python train.py --num_hidden_layers=14 --hidden_size=384 --num_attention_heads=3 --num_key_value_heads=3 --head_dim=128 --intermediate_size=1536 --vocab_size=4096 --hidden_act="quick_gelu" --norm="layernorm" --norm_place="pre" --norm_eps=1e-05 --positions="rope" --rope_theta=10000.0 --rope_fraction=1.0 --qk_norm=false --attn_scale=0.0884 --bias="all" --tie_word_embeddings=true --parallel_block=false --init="normal" --init_std_qkv=0.0255 --init_std_o=0.0 --init_std_up=0.0255 --init_std_down=0.0 --optimizer="muon_variant" --learning_rate=0.00172 --lr_mult_o=3.0 --lr_head=0.00426 --warmup_steps=200 --schedule="wsd" --decay_fraction=1.0 --decay_shape="linear" --final_lr_fraction=0.0 --batch_tokens=[32768, 65536, 131072] --max_seq_len=512 --doc_mask=false --train_tokens=458300000 --max_steps=6414 --dataset="wikipedia_en"
MLP neurons of a small language model. Each row is named by its layer, matrix (up: input weights) and neuron, and shows model dimensions 176-367. Each number is 500 + 50 x the weight over its row's rms, rounded and kept within 0 to 999. Numbers have three digits each.
After each neuron's rows, "fires in" lists the words (lower case) most often at its 100 highest values on Wikipedia text that the model never trained on.

L7.up499:577502472509556514445536651489525497458441420462409480499470511391539583586500505500489474477558484522505525388523508519550476457524444501475435437497532558477557503488500489453501570482542440583517477583439507472452493519466389444496531407478478480613555467571496475524498438573436530539485502449449529508516521585555454507423482479512495537562464582451592476528464441504461516521549460544497583408501540488523412525349470581451445486519479497380471438502461522488442504508519510410561493525602510476459452472449493415490484505475452490378524507562529569572579404519541463598
fires in: "of", "for", "from", "in", "to"

L7.up571:438549517548481529501518450532448524491541376541537493500430514539465507539548473470478516447468560512532463510563572522642514469421501454415543575509530427564493481465513542424542386596489568457555533434572508575483415367490474471624492437422417481500462495486498462512510546514552542460513456443430518415467549514476490444546628517552510450545500581477540507548504442559474466499389520506523484646459593433560477486445508550470483508456453508573475574561444508536552501491453547526534423602541441496479612476421506489562483412563512600468533515465485603516587488495517539546
fires in: "and", "also", "as"

L7.up1184:546472618482485511547505535471502570536541518485537411401527415468479444446407458470494544430563497429512477482572516507501531485599486481540525477572447508478500524480489543513519468432444483455441384571503490380533536547568559556370430520484444411522517464519510556574493505491610515491576419493516466535554442479578496536470652471488489552564544541423560454553429499540519465543466563513443464448499501555540472470479525475556438549523438466513506536435501437455495540557436588555507538578459454522492419488651513560495444561467532555552496491535505554450533477506491527533
fires in: "for", "said", "considered", "of", "that", "stating"

L7.up566:492485585504553478430430532561526466431454547483495504391440429372523459581531487393438448502569476483474484396476548579540491451399592560489511494506503427485484445460558485437562520452417499464592422577520514657470462475488388498436569517419494492494469448607564435508479527499568411546489576462505483485447418482492417468465470606506454624493595458505510525598456527487525488457467497453451471532429483519412508491443501544543430545478467552439547517518467482486591507471440470495447568532540449535461549515451505508618459433503528548441517507474511465443563482482494512516
fires in: "in", "of"

L7.up369:431495511471561580499580486578479506503505544532518554442505542531434428445523539498350501551469551560504406499481488485473469469496508588526475463373440390559568544614476624460529433499440467503571429460465552532535560561539448438532516479522372505502501545398565479448457525542518447568398484575553503429581419472504555512540394510490432515422558570495581511482497523561451493534443450513581525518477565497507460525481401496465507525524416482519574468432455559428490438491499592489435512506572515551526479549528583417486457569511481527560520438583485516419519477490456453605
fires in: "a"

L5.up1377:513455541490504444535550552574504498426519512543585494454468436485522461507497556473537508485521523436487453482518411453483427511518452470496565514468549489410410481532528488468566423425419454438440520540476547454439451487467415538435476568381436536509528515509516550524420423541541432588456498508559509463439511537447516549542586495523502428481493592535438486473530455438505449495475489541525521437533444480524532532518476471523518470432451374428495547533531455541490516464481502522466457533592494408505482597461521397559546439540484529532485406513481582494476435507503441435
fires in: "for", "from", "of", "a"

L7.up1525:476485581513563584497498481496539463481436549509480509493486536367565502448523454474491469510523581590518507456545483510477526473417530463471501549532578445467547597489518537435437530445545516473547488507473452502438562414415432470432493503467492548538463430414514449482496518488630543503520530516419424495652500474465496570422515539503495545456493494477457417562509441451483448574461469441514440478532467528507345556391501563469416453520465471496505451549448440575492424578503454620534499506512572450452461464560531499497471526488551442479525435475539585466509432586520505445
fires in: "in", "to"

L7.up1064:545483548524386492458599511361543501470479546508505386452507514463484450509564487555468559532533447464480547460525387540499505494493560486568490495427500496466523485449601512514547496559482451504527437448538515479567458534474513515538506470486505496483423522463520486421509436401564480580539553471538473425468373480501508540495457554551494491576507521493460533532421405494439449638515566409529464522524459460448389454613515516565483470516598448559535460512530472477444557500512573444455451515482579481534415472541525464582418476509459494640535487396495555572482474400479423505
fires in: "most", "to", "best", "of", "for", "first"

L5.up992:584434579480482575500518409563511540417555527500530558598463481553341458539400463590497548582609600548473435451557466547570466499499442477558571510553621472468533513498570462421506514505539413487481522472492492532515414489496509471485549522525516518489527480495479516521475635496514558554496462541453409405376572453486502437525484487508374497568439502476599503512499376440488455490455577438527499489489577554541534560451483448529504485528428473471475575583581522468384384490570419534531539500471445521495527480471554553531536467514423444498510522527474535441484466450492501484
fires in: "was", "were", "also", "been"

L7.up1271:517484598530484517578548543484490456460507476511462489534458460476507443495473406505497462476568507479539458471486536482553539465591515506550505550535465479466462560456431621409555410391550475481435442410613528615514559552536505510524498518511507558572478507432554506503458611559545479465513450499518439566435508446466498559500536485514507521453511509431413470487452440513580529435549627528596441429471479481477535480502504476546527459366456595485460399410444538562486466460478539510407531501431514600490521594542482467514517468568508551478505509464443436526582571553484445497
fires in: "an", "for", "of"

L10.up297:494518545490543503461513589476433531470508437577431476534569459464404502511498504479481424435503479559479568513479559602530502559523589468553539483563519415493506442412559412422559456549528527481507461450521503494563433533537531529462514470549437516420497527487474542530533464554443633492424474552519542507445468648583424355547534577548477539506507541487494512544523486481525502565483418518512501481551547420570508413581453469585474509405556476452574515450541464552517505503422469447558541481493438562429455377510443478541585497519487524521434502513392555522552542505495548497
fires in: "of", "and", "for", "in", "on"

L10.up1076:484543500496586469517484529413499594448543561529541430531512502486591487513532535555549414523582516508542429491490405486577457470535525545550435464485492576523421539484524583600512515487520472596540507433414490444550540548511514447490657482539568586501464439536540490419437556561512487476419467537465550509466421491573445513379449449479530447457402485573553454466548454454535579564561509510464475644501463529434512576433427489537515481506512447502408540416492484501426576490498460536505482407537515536457494582505431504478525537534542467580449452408480592487434485460451433529
fires in: "an"

L7.up643:471533636447481503484495556466571540438510447531429452451448464474453529466494623518430554555526484439511497481536454449571435516501571529464500479547507382450538505551437571488480452475462498498473455390376533507508356498468485431475492516610467497508423541520546535538475557461544496540544614480513445499500506475586567575504421522409549479506621516478512459485450547525516553518529471487454394423495482469462482552480532575456613456521473477549517510524425511394604544512487641533461557458566507471623467393394557451499496538439466475529431496516425463456432552476518516564
fires in: "a"

L7.up921:528491458473451600540500563466548498508479452509496443551514504482483445478505423453511546542498550496496411506518503573550466495518544546471429544541503588487492542492531507489494435349488521462555502541542430370496414510482532493431420475495532487445568484515548468530490512438469460595534509498433459558460536447515541528465438500471454466462468533455509441497485557478519547511474451502358516556480571479465506464500468499507531492486490442531578473477537427547522445466485508470583442504541601491545469438525512501645417514526513526537531486533605539543625559430520567534
fires in: "about", "that", "such", "of", "stating", "on"

L4.up909:455459530582482442506552452465531471529490443514506486566471453505447510495483464501448393563563499489440498427492357467476459428446529513542567424435483529465530536548515435532564435494452478486492523566489528528482544523581433475506575530523378530489514500408546501563523456500552581496494488419544529524444474523557520512505536480448421406488555592466553529440454504479456527607485501490566449542559501490570496523562528454531438485479586530448533546488512439513585415508443494621493492426460480440518472522563531472525400496381493539462496399482497504486521524522501443477
fires in: "for", "from", "gained"

L7.up1036:551447627496520503487566599512456557473472503536527456531501445527458540486549488555557411449475415576417444543488436490655517492524561457515488490490592369578477422515505516555615550507477430522482489519511488555518454499519460462537548525437443483502500486572537442585461471471537470493449475431430506514445526430542410550429429588467478474476479545539439515437535476583522571534495473479524468522558456524468533485492587514415388483483508467499539461603515502477563493525507422551545485598500522451442501516559523451409490533460467508484513495482491493517467481493648431474
fires in: "in", "from", "his", "for"

L10.up135:457464470453520486533416537567530462506501490508524512637580506502521464504546569512478572506459512603551480475545541472462547416503525461518479576472585491554458506523460458467458476542487575485529519478440500505445514499461448492468495425518486533528460555509458513472517587419511547605498511531431431427582518555551534520517527507490452488450455493405480483507452371514491520475523487511526574551498502492538464490456485485563575457350492522509445504486479507513523408414491510525539567528520470463447531557544526512410454584508517501569491458560456535559519493480507472519
fires in: "and", "which", "who", "he", "that"

L10.up946:521551588532514476493517468503407466499375600507462488650460447512489472559518395467487465524522544558529406457574504487526453454523527407490370487446515503450545482463446508495513506521467552516487510463505513611527507547432538425444466442455456558576546466462529550545589411417451465547600490506518496489431537501499490529486434499572506418552550450527534526470496534527470472548562510605500335566533416497441516485566514531527496408371465510443559407541430478498585481531520544536540488548475471455563511489609594536500455523633498531415387540452555588590527507501450498490
fires in: "of", "on", "the", "in", "followed", "from"

L7.up1220:480420508551524496580498518499538556453532435534446474549459555482525417495550507575521524456525543523561438484551579489427453499607490465481341496571566510593510466536626539528559527402425619437488468560505548587496504590528550467411532490485493524538536537450490494409500515446534516467478473440509469550499384459613553532431464435490528486458465631593479444610419472473461461486516580587454513521511523520522437504570488502549478504536570585488451539486405560540450514470582517516476509464488460545457432487448458468471543544554483421510492451438475459488521460501508558493
fires in: "an", "animated", "analysis"

L10.up512:431525472551568514475521525499433556470466453490531427509439474478447490474492569520548541505506469511582462438536496502514538474475498550498470490512549457554474581396487618598417533473490569452473543471519547540537462548561513579521550449509477594526465522377634581446512592493511548497475468483526469571452525367536480514557510536467462561426490518552505537528480564496469482496532474479491454542370486522455474547531578439446499508514523525513492531483483638454516464497548551533531499534536484529393594444421315547488524468458529589465424466441470519559554466495417472553
fires in: "an"

L5.up1314:593542401419423426597497431596366462550524582509519519494483523427412460568518438530524449539542413457459525497458496506499436472498445481509539500528509468551558559532564512495590454541485450485580496499447498483560491536510552477502510540493431416505543451463531559514515494470466473542587453557543467526434438510456461484499516539467569601488473614543544521509495571470557507569499555468496412541515354475425533501545488526504429529522523565491514501436457357407537469414464488480471510469470514466593386467574480513579492479469509477496570586481510493587507551507528432446
fires in: "the", "a", "s", "only", "his"

L5.up810:515431594415420518424514533651507470427508485523661562479501428533475616436476489436531456494501517587458421409527542592481459571412464574463573482479509537503569383465511531501469506506475501522493391434576488510452505474511450483494548502496428550434557447477501491435483456505569461486497601526535430514510529500605535578494469558455552517533552414539476583490508500463461454506463460488480494431428462471470495498539537542572326534497450404491491517577530529531512411516489558485484487516513523527538517596564598543555541526478458496506510490445439524558566445398494443481
fires in: "of", "finished", "in", "his", "1st", "most"

L5.up439:460494557582467530508494483578477456549560479443582427537489551507491487501544496520503496484437530517488471416531528491383548562453516543465428487468473465549464458489466506421521551454556461479436584440558479503493489546555554499462581447473517534489519531422391542490505487466528494573537491506511495510491559494511500396534531588444490458514480543436498478382423502616519497522480441608466510529508538593452476420529458466580488445478537525478416514500553518508403559560487528489467425500458595428553524513487396466518587528419420435498383570532492435481493409427512514475
fires in: "served", "to", "studied", "serve", "spent"

L5.up1390:502489408492543443522519462444463461555463507555372424376523453503456565489604510481466517518628445454520441532478539501575471494451513508436482497474459522587506558485486503428502473472506501467504454508541493548401471481415441403473504486499451522579516552424507442435521495493404428550469529570528456515520553533474533550496499486543525434455460549651458468483549494486494551545624551500449538540552450427511558448485476570505513585520456580579434452486469432617436428508544539598518536495528521470494465448501583429568467486524533478408489539466513582493617441458451499485
fires in: "the", "of", "his", "whose"

L7.up547:516529487482479567450373496435576580529558444632533495513447441596435425566511397511457462513429470495448540479525580450500476531542479440419554565473482573521427494489474604482422536547471466548449570476487498516499492506534435523512498472477555512502515491364541470516416562496466480412488610513466461475508500503461463482501519580485424469529502481456496498492429556526514468524516405582627583418435500515576528457440409525595508463482470533431387503589521511539511533409384491442495431393451534539477485500619542477484470559475440438480517544556447483584521580507472475512
fires in: "by", "to"

L7.up157:444550411563512548499475489517445465456506475472516601449659478601479439543620527456533578469439494558572462424484541408442598522464461525562498555459417538537497558478507557483472485541466567431483399461489519490512488502507484433541429507469528533555408541527558527502461463585515515463471402542516416467498408543582541501544555500590459548470511566474527513446532484520483502549521535498506525479603544483595488471510443453563595473485512581508519533436560493480533526508514543548465460492511505425455633505469530445457470466455503438486559420535527519515493440477510469506
fires in: "and", "which"

L7.up971:462475497549537445512448519560407478587452533561540523481583409564502530553459359508479469555419490530518415472519534550502565531474504420457544508531554540493542398572509535530416548494515577480426506527424519492500446455490424509477570565478621381411551501451453515505523448428483561486480663479430453542553477422562507584461500516474400534564563492424608506400522473539481439477470411563526461469400516481488522550431487514555536486517416547450574505445459458534513531457524446530472559343503549475442472509545528461519520527496510489534488573551479510448506538452513457366
fires in: "in", "of", "to", "started", "helped"

L10.up763:459525548584437449444478525528542489505496525380590475398438422436504500526365561514590490507481575505446545458485534541464542511535527464479492481524512527621527493467511512538509487450468417526538537450517478512564555481465470515474478586517436445457491449483530521572392533519560521486452471498389521523522545479560496444422506540498475522561504446520522505495575483476570488448544540463497492494491498440518496479492627504492570497396451394479504568538397499540447509531544557509491523551480587511546504534457604442517573456491435572476599552521556470474508464494538508509
fires in: "the", "early", "in", "regular", "that", "of"